Weights of a small GPT-style language model, trained from scratch on English Wikipedia: width 768.
MLP neurons of a small language model. Each row is named by its layer, matrix (up: input weights) and neuron, and shows model dimensions 48-175. Each number is 500 + 50 x the weight over its row's rms, rounded and kept within 0 to 999. Numbers have three digits each.
A block is one neuron, or neurons of one layer that tend to fire together. After each block is what it responds to, as a language model described it from the Wikipedia text at the highest values.

L2.up363:409389434490452500476502559527513527502535487527485507586433470484592479473464556503527427497541376513573565556470480539569567540500463467436501494522397469546509494388575524558476548497498472573552566427460465444524557483514413452564465572479473422560410407572583523468529454346395491513444464565508490573518409478412499513458521405434488570496530544492482473480528524664433569544487
L2.up422:537520423554506537466415506536495536491440506547475530548481451481448577510504561464538491346556571383564480571528542416448568592527523451554398531565521616529533443556499534461473550529553493524493409447500397456551535560562610509537505554414507524470447502522443598445481524375483452529389417432485471517523557517510523458516430471479483480472481511507481411507461595513442486590452
L2.up1138:491535450489569454442392478473552513461641616419458466513549552503479480456519615576561510457532576525539569550491452486510465633543520451461452550451376552490560559500482521553521559487476596495470519517500500484524489475520420470511463537473591517524437465634483563486453538517508539466517442573482446471546519463308562457589510464420464592433533398502476524499451567582495532507550
L2.up2326:530539448531511501491411472575574491534497597543413513501420458457473554477521530528524487450531520468439521613526467466414491509436466535478536544426499476482497490490477557415470603495422547540456474490434408435536502495608484462578502516510586554614482443451500521555475470560587481585509425595503504553528428530411483599535445555466499474444513590467452442533514472596501517464555
L2.up2376:454439440520563418444416574557461531497523523475462462458505521483526577569492483521560423510525499525501453460489450539530521629542564511382464462554504524519467587462605559511495579468459478542585579539516378470609498466489500392453481536412538529570491455435520416477487501361506526544469464417510442510558539477472552444478549468493478489410533507417430436513431548570456562562417
L2.up2438:517579360468445563503378563576498493498515553620409423550452472456494500421491411573496436500576467601597551520473498561544481506546480512394509466527473466475651517462515586509495567504485525524571466563453466419492542476522515438538430593500505414524446414489458484479460499479539486496544498462462397474573562520482581462490552502469497438547478502451536470556507491520376530446494
L2.up2843:488455507480547551468438587528443519549501521471483485509454477497478482596409481578497529501553413525465505487482475491524453508663410448428480616526488577438540523564580553498527507473417453537513464426471495471486514514388460465396450567452541497399457438480520433405420524460474522474480510491424515579518537494559473493533483464448472477495483499506483533442457555466496472498489
L2.up3071:559504473532564539487489575568496503535515526514501455523450530478437485462376511492538475511591460439513594513471501523549563516579575421411483579381583445482443547614523492490435579469540569512567548398479494423544496422471422517495525506470555491524506481521524465540513569552449533498505499500513510482520488523454447532491488461487467450521423439537509567450506423658466509418547
Responds to: Slot before a value. Connecting tokens just before a name or value is filled in: infobox colons, plus to, by and of in results and succession lines (Personal bests:, Succeeded by, won 2 games to).

L3.up722:459458459521413535615392547524473404567519513514479510515429578432489469569520449550512433515500539476436488569382474531454500529525562452545562524526441564436446494426555519478503559478517514501499516531511524469549475501548531514534479487406435501512386483567471473557544463469524436456479475544455550577457494545425507582524581458570439570527530478515445511453525436561519479470468
L3.up2916:450480414548401487543398547517608460508491606457480452534426554437539504449548428603462441573495471485461491508472470475448511488517445471484536544554455534530533513506502491565447572442482545506508499505534473435452522488482444562492492562394612418570476456569431474533427574439514459497459479513478537546506555496487521503528403618536453452509443521496511505433536459523509546525494
Responds to: Before a title. Tokens just before a work's name: line-start dashes and pipes in discography, filmography or bibliography lists, and "titled", "edition", "album," in prose.

L2.up279:457437487499555470483413445567542465600403482594608632542472589559438492598488446559475537556494565481477570563447575519530542556501519514551510508491547599527456538545459512541493555508430541528443460404599381490526516479494603522420470526502427589536440448571454499470534434480444454526428501567494480582555535481482446469562460545569510455487396491529489532498557483495533528454530
L2.up306:494531548518498437512540423511591415500545565498462564596533505470578506495493514522452460520569422542541468484451440508511486489418463530473503522512400458608511517443538547503519582542389555476498538543516430418424559471531532491587479450491479556569485447489520437515495483516409544509502500475445594528503477416426493551495519518442472496504453600461462528426396491527470461435489
L2.up1014:597502395513502504547429499547473467531497553451575408544473615495431507516444496531477408484574444511486474473451428463446615553465477530567520536533478523449475478506518544558485617442506464395521463510528453471574514458453513504451472385537529544437431521559499462518576572546511498514407472544484420467545536491513531594484485558518476514534495512511405536549377460503489487537598
L2.up1360:559466466476432538505450447542446393549550527473393501511440415479498401515506520586533510522471514480502489475473453550509458430497481526414559472494540510529514521477542544568512557496454439570507528519502490434546421397540513386557485581494498415540444416517486569492480462433396502375584394481511531512482491532392434522515508547524482558440419499471553504519415529563509545478421
L2.up1436:511481447476533564469442444602445387505509486431520443628475433585532480566481485458607505486454509461510546549506477551567529501517450534501435470551480534486417489431464467519487542511455576603534486528441450495567459527484531485626550450533499539499509466539445529396480552493437462526579334550528547469490433468464560484454468495504479502494478520510434512502501455501555487538506
L2.up1823:573431553477492449469471460445483398519528429526479506518469457529463471587534474458492507509527534483458500530475456448475510475527400511517596528527551541554439484490495528544494557536427485555554417482536463497554514434471561502540534495481467568488416449584490521590563390461477525492457480507501544539488457435455448546503556529482487466483422587543463527625413471537557525431524
L2.up2609:448384532513447523587511470554456552549459597466509508581565466550549493592416520525507625518539606621449475477467470529426464487491405502540508536430467559502506585524589506565442523545453415467550391558552489476450477506463506549457592476520444484538540477516544478505497578508456512501517575548445559493582481524456521458363501516441483587509497592408387439496526447481545616468562
L2.up2737:472449492479557467536425413488431384569488491561566603545540422515540483531504417485526493527503530557475513493419569505494515488528495506558447480358458415522481479428516522494511575501505501561466544576579446491484489463439550541506561538490449505472436501611488494505502476465474559516392538521560550609521512578513467446487452538473483563467363466577455545520502501519595468456460
Responds to: Preposition "by" after verbs. Prepositions right after a verb or participle, mostly "by" in passives and measures (followed by, increased by, developed by), sometimes with, to, of.

L5.up436:537446452499532593476396535556511495584556485551549540481464508524506504557475478570504570416476474463476508572453443608484514558491625543503456562473447458505455528460434544610464653554484492594583577505468476513593472566461400533468436465489421600489438490528437532466465503479448523564548421481535481506503474501434483555403518605432488525520610553482468499524478460534449553442538
L5.up1322:533461425502428600439460551558435522483459552512439494490485504483453405453423490528449510487547499510526504426508518409553491471565545547390396518419545396518543545411482536534400639507479470563518639486562449496511494468506494467580476538448479513435469461491522413482498470517361509597570515474506410523504519558431456483495529568506463492461472618396448411498435505531373509456532
L5.up1358:397432546455490511478425472515501499528431535501499476514411471427509552564518482466577545401407579409531515458464510498474363580541422476452452572529501454501442467545507578527472564578397540499500474508518444438484522399478474523464492537461444501481482394568436560559521591484458464486457561504459535482494506440424525544503591489518444463451468516422503513546497469458428423504488
L5.up2564:480536459457498532427446488574570622521501530476509449466514481521499606462510409574509512433493418458504514510396495484439511542535481485421480546429568574438504490426471510603482584461526436607520493479566464467502498521427418597408507561478467497497578431486461539511451533485405430555487454506483501522422566540546547564549520562576523442446526503524503413429443493512449410499497
Responds to: Before a person's name. Tokens right before a person's name: list dashes, table pipes, commas, and first-name pieces opening biography leads, as in "- Natalie Haas".

L2.up912:565434401610485392552499435573428490510487492464406530556494458496524589545466497432505445472469552496452502531453501622462416557571524435440506603477490441474549550524481460541402522556494401388452446527411455462584524426491501560549541463440526558474440533553467544516444558486461518403463467541535449458472479461564489488491551474435422510475609532499414462551456536540438512511567
L2.up964:532392546547500529519475554704422482495540477549451488588535498565554513516537490547413501496506477455621434469394532566503457559530562406509544431496547506450564602528556565499493555507522485501453591547471444421493488495557602585480524552454499519432475465434438586509518454449530518447432483562422612527445517519534511456495537469424490492484526424522484518536558504602538439492442
L2.up1046:529505496612546575481477470547518593524492502516449580500492480518585512558491549485517464460511491558471589537493432524563506507520501541540448552438468515509601577571538486524392536519466525552567496530466358503494440519479524472469547526512368465504524465588515491537567449468428507501595355611490560462463500577449452550493468544513457588582528488527522478496461478545455577504513
L2.up1272:563531485462609392462482461542423471530469542553449507714452493509455523526460516556492465584462443518433521498415514498507492582554551507502518524549442500466550540481553532532503552556487544529474386567467406547428572396455568510485517554508618554420455510558451434497494467487430512567491496518459530495512439512484558480522456469537407553587449465523502483506520520507480536514486
L2.up1275:497468465470527473488500523469497517503447517514494485564449500513571532438511531572529466447656483595468492550539517562513538490535481433430472512487429521492648598436504549505484548563498546545536433486337503480570593526463528476456530544464538431535525451506416375522530555443478474544429488544515486478492469508501479585484502598530450485510446501508481460487396392439474518440481
L2.up1328:544487465521518432456460464604627443589527518555442509463501586578554540490459487491414470422479535488518513493439488544555479508488518576543512535530564464459574546611554589588334521553496503427528466497497485465543559478503555512479499535477464526437494457515502524468449538504419488488510513468407576479460477480467449484532547459445452449567451496556426524445497553500541452482495
L2.up1443:477449523496466532554489429540619506514489559524587585539428476577549487551498431470414477472542448482511449564554470465497484489466495525491506555533503524512573519496480497411424530567535441550517534495463468430556532486525447541487492532469482512543511479537521393647542626484454483478386438563532479477490488507518602489479493495382455548517496497497473432558351485566480495548502
L2.up2937:486476570560521451446507577495556487556517445480460434540458508518520588463529531552445513458627536574524558513437424515479496584568493501512478503544524627463530629510519563553415569580502502430538331497543467505560513444532521480411473556487490534492496419511494454480501448506445480519514497512490471523498539572442476464540523477472431498565430541557433470475495368574423513479453
Responds to: Second-token word fragments. Short fragments, most often s, forming a word's second piece after an opening like Co or Ca: Co-s-ine, Ca-s-ual, Co-s-picua; weaker on and, have.

L3.up2800:438508490504475478510491440659492544476465524494481510494501481492535420432457522458514541466510545484544499509562459509539507468502504527463533481481491513533437570456509514589430624583311461506577425557571470452440498468485576603554575490497487506558539467487452498486573503484406519558511466545505595433533505594433510424479450400453477504491509626437520534444548530502538551412484
L3.up2908:429498453505456544603522419552610373426395467507371477537515421525518489515464469513466550504581426552560458512533490513583488482524524480504519425491464543590481539497491497542484550582420446577473451569557521343512495568532486456484515505481509460478413504484492504589452509418512586454435520450526584523507491559402456603524446426498462584497512534494529523475534527432445427407455
Responds to: Means/margin "by", table pipes. Mostly "by" after a completed clause, giving a means or margin (won by six lengths, responded by arresting); also "|" separators after names in table rows.

L5.up978:523478435518519442464386484440414465479488541482471549589434484484523520612520418526450503466554460485448444548399566488417526604503532479495448436564412540442506608485478579519522619569483500578455506561544497514586552452450460464514513470461517519503495523537470516486525532485537477466499490544504514550523416474370441537418485550477549451541507491452474544599454565608438538532551
L5.up1369:518520440490541552482428542549468562589399450447496469501400410514490471563558453564466555466459470411564501576378524558466580551530518516382481463551501476506535563529478471532487654464412445450448505470460449512513518313452452501535594473499545497531562463473421565431585582503514518525439429543539499579524416517510462522461513568497512484541546496419426483512513520471411499480470
L5.up2077:413454435488529467471464523553527477530507545393444605526512541448536464579554427458452514495529533574416517524440446527591506498568510495447440424558548453483400575472539423554498580473476444597542496587513447487599583477504466577420588539518419544521426565529411519602631507513475547509504584459504559472465472533477420432456496538492507482417450531461509573557430460495439441506471
L5.up2932:530484515469522517559492505505520460538455597439474445514374440546464569548454392495394525405538433427576610499422514464467503543485457455431497411532503484467468479485615462532470611504521480481536465457520476471526514468431467437504629541415553492408486494496423498526560480476513541489513460464478558564445474490510461459462510534497512517445476538461471474499494518416493399546458
Responds to: Preposition tokens, especially "for". Short prepositions like for, to, in, by, during, usually before a noun phrase, and strongest on for/by starting a longer word (forages, foredune, bye).

L5.up515:465493392573514494466432566506449490516467467640521528646514480456466477552488405554506472485535457541536448589473481541504542503503568463515539420439431456517507578442404422491525459513483425558449623433546455485508478446493508498475491549481580484505518458432543456507510475418482483468427512515516544500471515430475501543504527497498474525492530472402545501515479457432438531475555
L5.up1121:428463485519567487485499418489450372535511502517404536485498503522512565501406504502479444520539531505582564593397528555435539512440506463469508505536392449552562441421541431548486494523508526576535619539558513479449478517485444463572466479400544555466501515436496436493580479445384364468524432535484483520505538495486528501454550573470453581410545497457570379529456518537553497417455
L5.up2210:576479540549555471496509427568453460524509433543516498582544495410413507514527454486479493441401549482603540539444422565458568461515515487437548509476459476479586510537499432479530473520484532532476436454593448505486572479490531528575471537407493498521506435470502515526398496355409490518481458554492591571496543523513553572415430630515415551470536462410441370540498436563467481557565
L5.up2508:429445413475471502504502485604540421465521506506419511472535452451417423551495541450466470423597476501521603563510602528453522566533418552509557551560487535543465416509430502493506466497514490508481564491454488531507521467410587429462506508404537400504552433487607526458444532523483471463519525428480545534631376537501548554489503553530505552452505489465491413527521495475462486583479
Responds to: Copula after subject. Forms of "be" (is, was, were, be, 'm) and linking words like as, became, holds, right after a subject noun or pronoun, introducing a predicate (a, the, not).

L2.up21:459395439601427594433409518498527447548491442446453568511489549404516386537476574480532497489504435454469429547454362464509555603586502489447498484524393551541525489535581504397439546500494498522499564488437469477494521494530475478469460465460555548481475447526444518467558497470494549530537475630519461467519477587501425544530515529433469488579445559453499544566485481563555444484526
L2.up1321:439510580519533472516449526483538461480511512528489518528508413416482484603444526547586592492517492472507579538441411531456429418556577523555476544441570457517420585548567542441408620524368466555565365525514379491460510533446559458486489478522428575424415420597409511454472568498471523519432520552456556540524465465510412457529448491495450537511481482520453413470466438583529570574475
L2.up1673:467455494524602454542392497519534514534547525494441502486511525379515416583443544489520514465551404427442365616450463531509599477586495529391484522441554542494498554543467550471483575502463548551565467547484525476541425419453429547543491459435543506452443426609447526481442541443482485526515473505557515541475607505450515586556539474454476559572561528572515602483456485506491492530491
L2.up1780:572482542551480487564386470448593482558555473449420448468436514519555434553496400543558563480492489502557444482471393450421567496533528422372426496571350561519543451532484570536444575458472478481524545342503565473450561590481534535480570393488554487494413485450459577591528568418498485459510483544493455563506516523434519497471566535491471576543480445476524588527436509481500499433558
L2.up1951:507465458511517514468481533509570560599558527573481516531502551518465482523429537468481543460477535443468496512394492531495520433440516473553486506479486584528513469451456453524501673447508516470533572493502533335567366559498444624497502455422536485432491490592496470519575509426550456502474506466419601529473470548429535488477455527559479489509454515514476576473513456564479551498500
L2.up2108:486476467589502492522373439539465420604503593522474490519464562502561486532365512516484517484481564552482498598443446518430573453549476445441456486503472517508448601402496475544444567477436541475482474512552490459497420480542494486486507502447575503596425365543464620520550533473469526477452503565451500523474404533498480525406513435471409521507432556515465502463530455471412414488400
L2.up2216:477369408524453441589414511556561456540501514433382471545445541472457548514561454467539538482515555465539487579413439564516509475443463461413487588584488554566531444491581683530457593523487535523508512471465508444559506444548528612545545454449513461499361406559424569495459422437496460426480557529530505568490541537484517477558519456498470533488486520503502540524523464573441457487423
L2.up2664:516466418598492521423432474487546481562481487538477524536393524502509444460416460525475442490578535583517561548464443506479581538441534522484477489486509493453447537503501473536456631498436458450550416519547481453501480548464447510497490516534501436450528456543431473539437568477558457574569485513449428543514525459430533510539433460450476478521444550494422505446458489525544500587580
Responds to: List item markers. Bullet dashes at line start, the colon after a year in career lists, and table pipes in Wikipedia lists, such as "- Directed by", "1962:", "| 1981 |".

L3.up355:540495481547572479530436426552568508596480524503532567527492503528492579572408507455486498426482555388443516524625538621475514507456441493487539471467510475460518456512522442520377526581498509485582430488598457504591546417534515498533502552453444522533504531506485462536481467480469487482486489479408568519482452510441465468439490605482465526479488444480465518465454507546558515558484
L3.up576:569544468457612572421482457494440437565429590448530521522445500533444540506506397522562506508561406492483588560525534515513572553520504447510585554471346577474536462511576479504461508458580519465463473557434425473560552432487589512510516549466467450554460553468476502514496518510500529502484510527448565437520555510389614579471470529446456606607505465520492493455448566507451530496392
Responds to: Table header cells. Tokens in column-header rows of markdown tables and infobox field labels, e.g. Album details, Result, Votes |, Time zone.

L3.up865:476468494454545531583481489547537423512487594495374495534487516519479465491497456451513465457496429584591542526538453455458440484527495481532540512539425549500534508505568530535499655463482511462479544492476447440549494444482463492506519501418473479441499435496533473486535603344458442501388455554362463554505450515543497525546508460485491497474437452510510410482435524573405564462462
L3.up1674:530522485527526455577499561459623432486508571433393528556484596511440447509420490604545602437629475492513527525434453466516539462584493414485565546509475517510552627489506475473491575550470554581464491493474504407585524407536465524510588431489449543481534500527417561515472653504488442537566562555440495554537487484506544489483409536453445601493372526503503501481365442522406519537401
Responds to: Mid-word name fragments. Subword pieces inside proper names, often the second piece after a capitalized start, in tables and lists, e.g. So-the-by's, Now-she-ra, Ja-il-house.

L5.up888:495513388485475501513523512476535494472608609471376500551486539492400538521510456547466502578578496552484518445377531472494439430433386470476540489463464505463583460477455540501501502479497537486523482576459502538488426577449512530509453483522535463527452487520487567534527569482526437437475548431402503421498527465470505500525451576521496454531535464442489437585475409577500438467491
L5.up1571:521535477541497519634529435437426535467476561506478513495420503481505578565462537506534426438493444535468507515554404599477458515523484463412568492451445446505454479419385403498378504533485475471519535463493501414606495534501487484469471453456494521540504542457481506571461468438597548542507385577579531491398461560468527494477491524482436509520525476499445508467517534508503468476411
L5.up2311:547479466489568565489469432584458488524457554501500479462491496635463595467503485511468543481495498439524494524492506492531542535581401451504516504534513504538588526481421516576513516596447469509519486533502431471456516492423470482568508398473449544530508505482415549611444536409529464520564408522476583477446569561455579578448487517471458589465530486412530440542499471469524488483491
L5.up2812:520503475515489480480471540493407429607495501483368496533419444464518488492394450461497483325499512487523590487460495492492478558472373456488547488569467568532537470508493477638521467486458575453495482575482449485630467464447492535529495526463446458507527533485470404485539530480497443551382501472418614558570566555522461487525504499481432471504488495483572520444535478468576460547484
Responds to: Words preceding "as". Words that typically take a following "as" or "for", such as known, well, best, such, acted, early; also hyphens in long-term and full-time, and "s" pieces inside names (Yousef, Ushahidi).

L2.up630:406445465495575535436479456506454455482418525477513429437501610477413500596561446505509564489503534478509451493562442528519501483467570494550519475552507375535479460516478514498495512510499510503530406549549471504550443447486565445534561495465468591526393485545514495438521461512503525444539526537540536534472491495491517545436477530446444450515501386458475487589538534533511521440500
L2.up786:571400541537577405529513389539503504517530522477574480476565538462518509503526506489495468449541545505461585460475481612524515433582551488463508492550418511551531495526476460512404535542451500484536544430521463471566424507506544563522519487531548474418439530470513475530464514543507499451505514453561492548487498606495592468484462553498414527389470490556484493595537546484481488404605
L2.up854:478461403568483494447428416514426546434575590476537443558476458482471572458502509458563494473463479482606536562542524432555503496612526407518475442447473485546529541477516482529438545583472530434469504556510507435601455448529532512533506526523493450487391390504516536578517474466458492445477487545526565562494445477471565462447452525454407583404506494465562494478523532466527529515513
L2.up922:529522435535588470516491497559587506456468489461455577499530515500542552500490546505510436476559481550484558466511467567441421449506472579443453445529467544529546535511478441592523550491463529499479427456501488511473460518449460447513390469497454414616482485555457468460547548539465527575609414558498562589499486509521488532608515504477440414505366515544562504406451526561455556441491
L2.up1033:466406538483534426513484408545496505494430444379494485481479557540547503525436537541494536467527534438576580514555487514528528498445488496482536454518446453504431459468532572482440554539513402472571448492518467529633520484492528503534554577462384486444449475553449454453535478400468531463471536483486633615475496484472559464443510541464415470408539485532572448586520522504469499542531
L2.up1092:456463523576581538451460511456490528538558574548505584450525510473492455449465531519492414432529539430480398597513448502483465508480474549429383576448412502574541590555463490532439540576519530442527506412554453431485483415395469560503515466448536502413498454459486394550545507389491537451524521506498544546491543520484464547452498467509424399482509522546446487564426485604490492457512
L2.up1399:446527476513430382408535484509486470503523575480362517455535482523420575497452466588504469477482474440578524516504486544472390465558461371438556516483588449546422567509478538518443525662411572519536448528521428432568420535530531457462469542510487505492530436516542451555572502545567456452489514473460536566475498451516490592468488458544444487612486419411575446532544513493400440493451
L2.up2508:496542453461536492463509458458469498476647438522464507523523591570497481454510494510617497532508578535517587518548532504514523455542478481463452464582487487550501562387483512524520535503346495590474575558455546400626461483514401517567556522430477426525513423546552460500532420510449440500479530411574547494482519615438600473523424547515460517419550547526471504540510540473525394310499
Responds to: Table header cells. Column-label tokens in Wikipedia table header rows and infobox field names, such as Language, Nationality, TV, Party, and blank header cells.

L3.up1846:397474413519499497468444522520543498510479528500504546500465434512517493523486468551561415426468602594542425463551452581505529524452509551491466512566449573569522545474516512548475556469448548529448465465501462460480460480444550440464488536501437555496363455470527508501443469461510491524520471511470461487516503430457497525595516519485473573518457604582385570486455467528430493503476
L3.up2950:466436360539592519462486502548493380505452483534508480522452444496411438526488414439523472444503504519607532505505465435541571512427556437489515503568402453529475503449562528450538568486450556494485533469514341522590558457408523485484528526419573613447447418480461377462539454426443560556517541456488438534512488452446500494555477469511449601389472528543493478496438455561416506547542
Responds to: Link before filled value. Prepositions, colons and table pipes right after a label or participle, just before a name or figure, as in "scored by", "pass to", "Wins:".

L5.up623:457446516515528452573500489515470455528529493547481436470596486471439512580493538533448576416480551550604423529522548575498595552494475423505502481527478545520586554517496535548528535499514502525485543530608488473434579458524504459521399549444450496607462451508426626558523551539533529558504500539488471506533483556490503457504554520449482526523516454516413598584437476586460528537576
L5.up827:425502457580573476480494524593426428572464464521497419520505529434512519504498500446497501479508586464486492608450476491490534505580505426494506514510455536404554481433510523535496547503368552579450574425507415521595609455554521487519582465515517514553490486471491552500567571519433504458454408565436483526609458485367536482513495441568480567516578460449525617488487539577485538550477
L5.up1069:420465428570499542501458450507493453619550555571480525501449477565588493547509453514545507479551473453477506487371526465473382513577581461464517556473459452478509521474495538463526583503444485596495469478530461477602487425490511525553566570482573548528471438534560499482532489551384508519420457557474463494485507476395455454498503592525473520569491536545471490432445436556486502554460
L5.up2836:438369551499474561500387512513427431446514600510528458617417474471471508498491510554438517549453573541507472542434540545500508428458464425501505588506453473516434546565548517495449609524425545567507522523473414495526515408482479495495496541493522495510487396514460561473491474531494500501429494487505603467482434551330507438630531529470487524455525577447394571483525455540552527461520
Responds to: Field-label value separators. Colons, pipes and similar separators right after a field name in infoboxes, lists and tables, just before the value, as in Base defense: 4–3 or Yearbook: Clarion.

L2.up293:503421438619543572590459498571491446516473546411449511476413568504449519435518477488460453446573525500551581480462530546543469535519390505421470456524403461518599501560579526499461485525468510401495472452468525430526536450463473521591497490499425476473509494397498538470528576424434399441593438581505516472429388462485527517457604579492471489521581471405551470514476511607511445480451
L2.up656:505445507503583563410453513543508499529486523478473509496566512596536458543461459592427475474466476482525564495553505603487469493519475423472536492454486588526534502410511455479495474504382485481515543536477463434550505464481397546472542545407402487485484504467511441481467557471440522477568542526538545490467464498517501585454536563502428600432556521513475476525551538562505548496530
L2.up702:488417541531583492519488532583529456467488539436472509496516493576569501489487464531517518451493487502518524479448541526523488501397523433464524487473494514457546524548537540445473534555536554424623419560458538419540586500543423615537527580441448488449431386516401467510387496429467544529521496599531572474453429543511486449495539524567430545461474580480411583490482452515465564563522
L2.up741:536476586592537503497507483600601494508509530557383561573565489457506586514447365437440454504473569504535462523447465481497470583504473443585449552515472513485446493441481442463440511563497494425538448534526448497543498415364433551547560529540505574449503485474472460486565543448401481484563480535491521498522431535534535449412554456467451527488432499425562458475477470503512497531431
L2.up1288:553481465545618503556486492561502567550480579554441474489467487496639541527464515434486556444537494507493448461496433599529477468606527477434494464579467563529523605552551477541502546492515424487564517513575477318519560503494462482564564547497443499510537491447408544511508636427494517503579539522513570490549530553470604494460516396522502536487570545463457514607485539577419444416388
L2.up1387:550477508566537517531440557487453427477497512483468503554444516522478501508466572529530557503483530471463527579450530479495431497496517460543402521508511498439554498445427576591521503588544532473518480531554539493498406481531481469519441545477411550449483464508471494426579420411491583462609524542463560515446462521445486526491543618485518563529501434501512512547468475588499421488534
L2.up2085:455516566503410606531492414509481389545526442452487554467573434582395558439541432436505458457410531525539466510463504509493450581531459425518567458409602498575497421531462499514502568545516441506520492529402501455464535467514433524622498569401377507479531550452441508503514563394557470450487492594409576440467539562486577467443498488507499519544416482513429448538482388477425466521479
L2.up2416:522451483583433515482482538564616464601434432582386605491481537480517485541537433531505490490586556454605576509452519562485614465483545552551474503492426520526473575561623555451461489470483601485590513377539455495454503441522495548523463451407433528404402531547516473530504425430403520519559484618457571554420478529581511556472533453535452493523490434438410531534508482447426530496534
Responds to: Contracted copula after pronouns. Fires on the "s" of 's contractions and on "is"/"was" right after pronouns like it, there, he, that, as in "There's", "It's", "it is".

L5.up318:490474503538495538533528400496480467505526507583476468581507403437531454545569471531563498443557485517457559634468495497418553555487458481500487574557521528450532543546513593556418519522481520681425505591475394458570465437535471537476509463526455543474530475616551507602440530521509407674502543503548558513521484496441536557432496531479473506428396492533425478473456425446519554474535
L5.up845:546489535541462515525510466513552440523470533492526563537536451565537515585452506544359527525417507477486569516478522520511539445413612483510464458496456505524548590510480618495490515513479515480454597528455497477521497469576480639513512444499550500508488422479443474491472548477471517524561514478579474452492509500430563492546435432449436577431455555420406500580509418473513547444468
L5.up2074:494478559531573499451438520513470438491526552509513432533538388567519457497434507527443542467495471521454473444465520554402537483503591454373460583486437544459516504477368497473473550590563521451441465402422496325598547514548573507517544478494477459481545489506509541485396526464455547538556446547538528617486428540497497509507419608461427558406507549408488436508548495498545483370453
L5.up2826:519560528504448489470516492505525533523464445574557575560496535486551606543556505538574475527503454476524542460488517513414629563633408516454475515525448522455519544443446463486463526525487540575449474432488508471596506536563489422452435460502525465492510484624552529505470593484451454529509559582477544554448459546544452380486490495425474593457531535500402411455467474477530544480407
Responds to: Mid-word vowel fragments. Short interior word pieces, often vowel plus r or l (ar, al, as, or), inside split names and words in lists and tables, e.g. Pya-ar, Ma-as-tricht, Go-al-s.

L5.up918:489531436532532482477516473591572537587488505529551546529466466491499449471564439452508466501494521455502565497492467471427476496625441473507475470478483540513530540543535498481486511484453465501495466498516469470517440476501457513536555490468456482537430522534427515555590571505433452462450555457564475508475510476525512468571489465504451474507360482504486451434473489559402454498469
L5.up2025:475489527638647516539460510451459498503347436569493508525518423567498533527540493454506513465543523504547648624479446592563542498522548557459510504509408569502483560485466474533537481514384444501528439447570433438588550562466498514469443470427505565536471486471510464511443501474419498511462479565538505556510465496420462378604487520501488571525424539501506463548463487608482541417568
L5.up2297:457471543466604528556547529527479575503438478525451594680515473510484479536458545547552529576485537479468501567506593515497544474552521497490464528510344509560465520466428453508422525488504398449419517499504502451504539486460492545444516471487528535530502486505504480478523550534510582493531510559548534572565458455457477509507570542567490374545453493464523404504532507542486528468545
L5.up2411:416503482462560509565508447499460439454422582468496462478531465466445528456496474481426528450462412546449601480511538493494512394532416443514549440544480460555543512435519509584514531474443477421550481483462400433474560516563457436530475522507458476529495397461438557495512456577374499568453534569524558535520530514526515549465492491482484485482422532420469454488585435412403518415591
Responds to: Empty wiki-table cells. Blank space tokens forming empty cells right after a pipe in wiki tables, like election results rows near "Labour hold", plus column headers such as Notes.

L3.up517:493464448453499432477475470523549456499438491512536486442468537333419553504501558468409504435447471491546545543447451533443467538535547430518562544484508511480568509551514526483468502537466528445600534474544435441473563515487461563562460393510461461462444479472505516457464507507427478507443499608520491521505533524505555542425538462567406564569515463508466559526522561529487439572489
L3.up1922:507507443538605507460450492595408462535519548499549577500476551509477525558524502514438445492489446514565556578434428599500490464552532454518407501566463494470463513396464504591488461459380434531495551527615443511517503474457523563592496482428503404457467437502533521630533532514465515508527465584506555509503407447512540481459509593510411519460479481401475398456540527456559492570567
Responds to: Be-verbs after subjects. Forms of "to be" (was, is, were, are, 's) right after a subject, often in subordinate clauses: "while he was", "who were wounded", "the strings are".

L2.up0:532513509621480415520455548575513506544450472556506526572409447440536553513472518557453471503521437543484431459486476466412522590547560495487495572529458419468545546525468520409493563525511439520462524488459436486526506469538489532480516460440522558457475489532504570426568508505443419509469493544526509528477513536528448400444463480473441527447400523467379421561376421526471541537377
L2.up371:582491566482468489505388510601496507488452553488500513468474419461522411525451552458544423451479452560598488523490526513445382541461488532487558554537478495542476500535495500503463595475481535566487529477527487395494480444496464514529508461511453620492552460444496486521549555424461482529491479584479467548413508564554543475548484477514426464490552425576446417532409540490461535489471
L2.up1205:522490473588427428511453493559526391529523520474468609572423465469478540565518486529444506475508516540560488498517523561462489548647515489462532573569524441509471533467486510547448539586498521538381536488474420506583456390545490530573442487433441557451473500554398431529566495459445521451483400520543569519487545444439466596500520563509483522532469490482423432575454482412494546486534
L2.up1854:526525501543544469504470513566523483563562523456467580564506464484515497506441532577549592539573556482550535560414507477522483384540538465482494515525544479539545566560567473443493573574494540506539547519492433450517481499478417542545456539445489478487491388616434464495449596469407604515526495490445495567626543520564526524620634445523483556541434535476455529483462431466522527463537
L2.up2327:527528482526527525542416526547439503501389536458507380503543434523553552464534470512547533470537463513434603430452498422529495499517558359493449497550462503563513553527461549501434530623457519502463514515483497351519403448516488482504441584480494455482479454569346460425488481517439517496507491634501491458390497471480475448519424508496444526504548587407501429539444515506512574383505
L2.up2891:528494445478461463501462589643523485545472508493535488565453533432455574507498528528576534566642556530514506503482401530470598493594495512387490474513517446520505516528533504530463596535465542521596497460540495568510445499464563534450414467424571533481451417587496538511522575447469510508475469494385495553524494417517530491511487540564453490532454498480408486486546486485485547503519
L2.up3010:536478490570477502634417523559623435519475512393457488465408492485491538483525564457439502456487564541427482531460452495419545574546477519506459510509447454552521534494473512487475635488480497532519504536525467417532503505479551519557529467522436520502464480547456553516506524509429505529469396602540480461471461467486476528552384533507393473458520380512478455592487503491584533484415
L2.up3040:486478582508548428562456383568539471559499543540540548521473405605485467570413454517415486483479503513547519517542489505605541572504499547489511457496464479448502503512594520439487568616516570524452583585471449518527524503536583588520495437521610484456464501482458502450487448413495484450439561503491427507515457444412520427530453510567410532499462529492538509480454512490490574491505
Responds to: Mid-word name fragments. Short vowel-plus-consonant pieces inside rare words or proper names, often in tables or lists, e.g. the "ak" of Preakness, the "ur" of Gourdou, the "uk" of Milwaukee.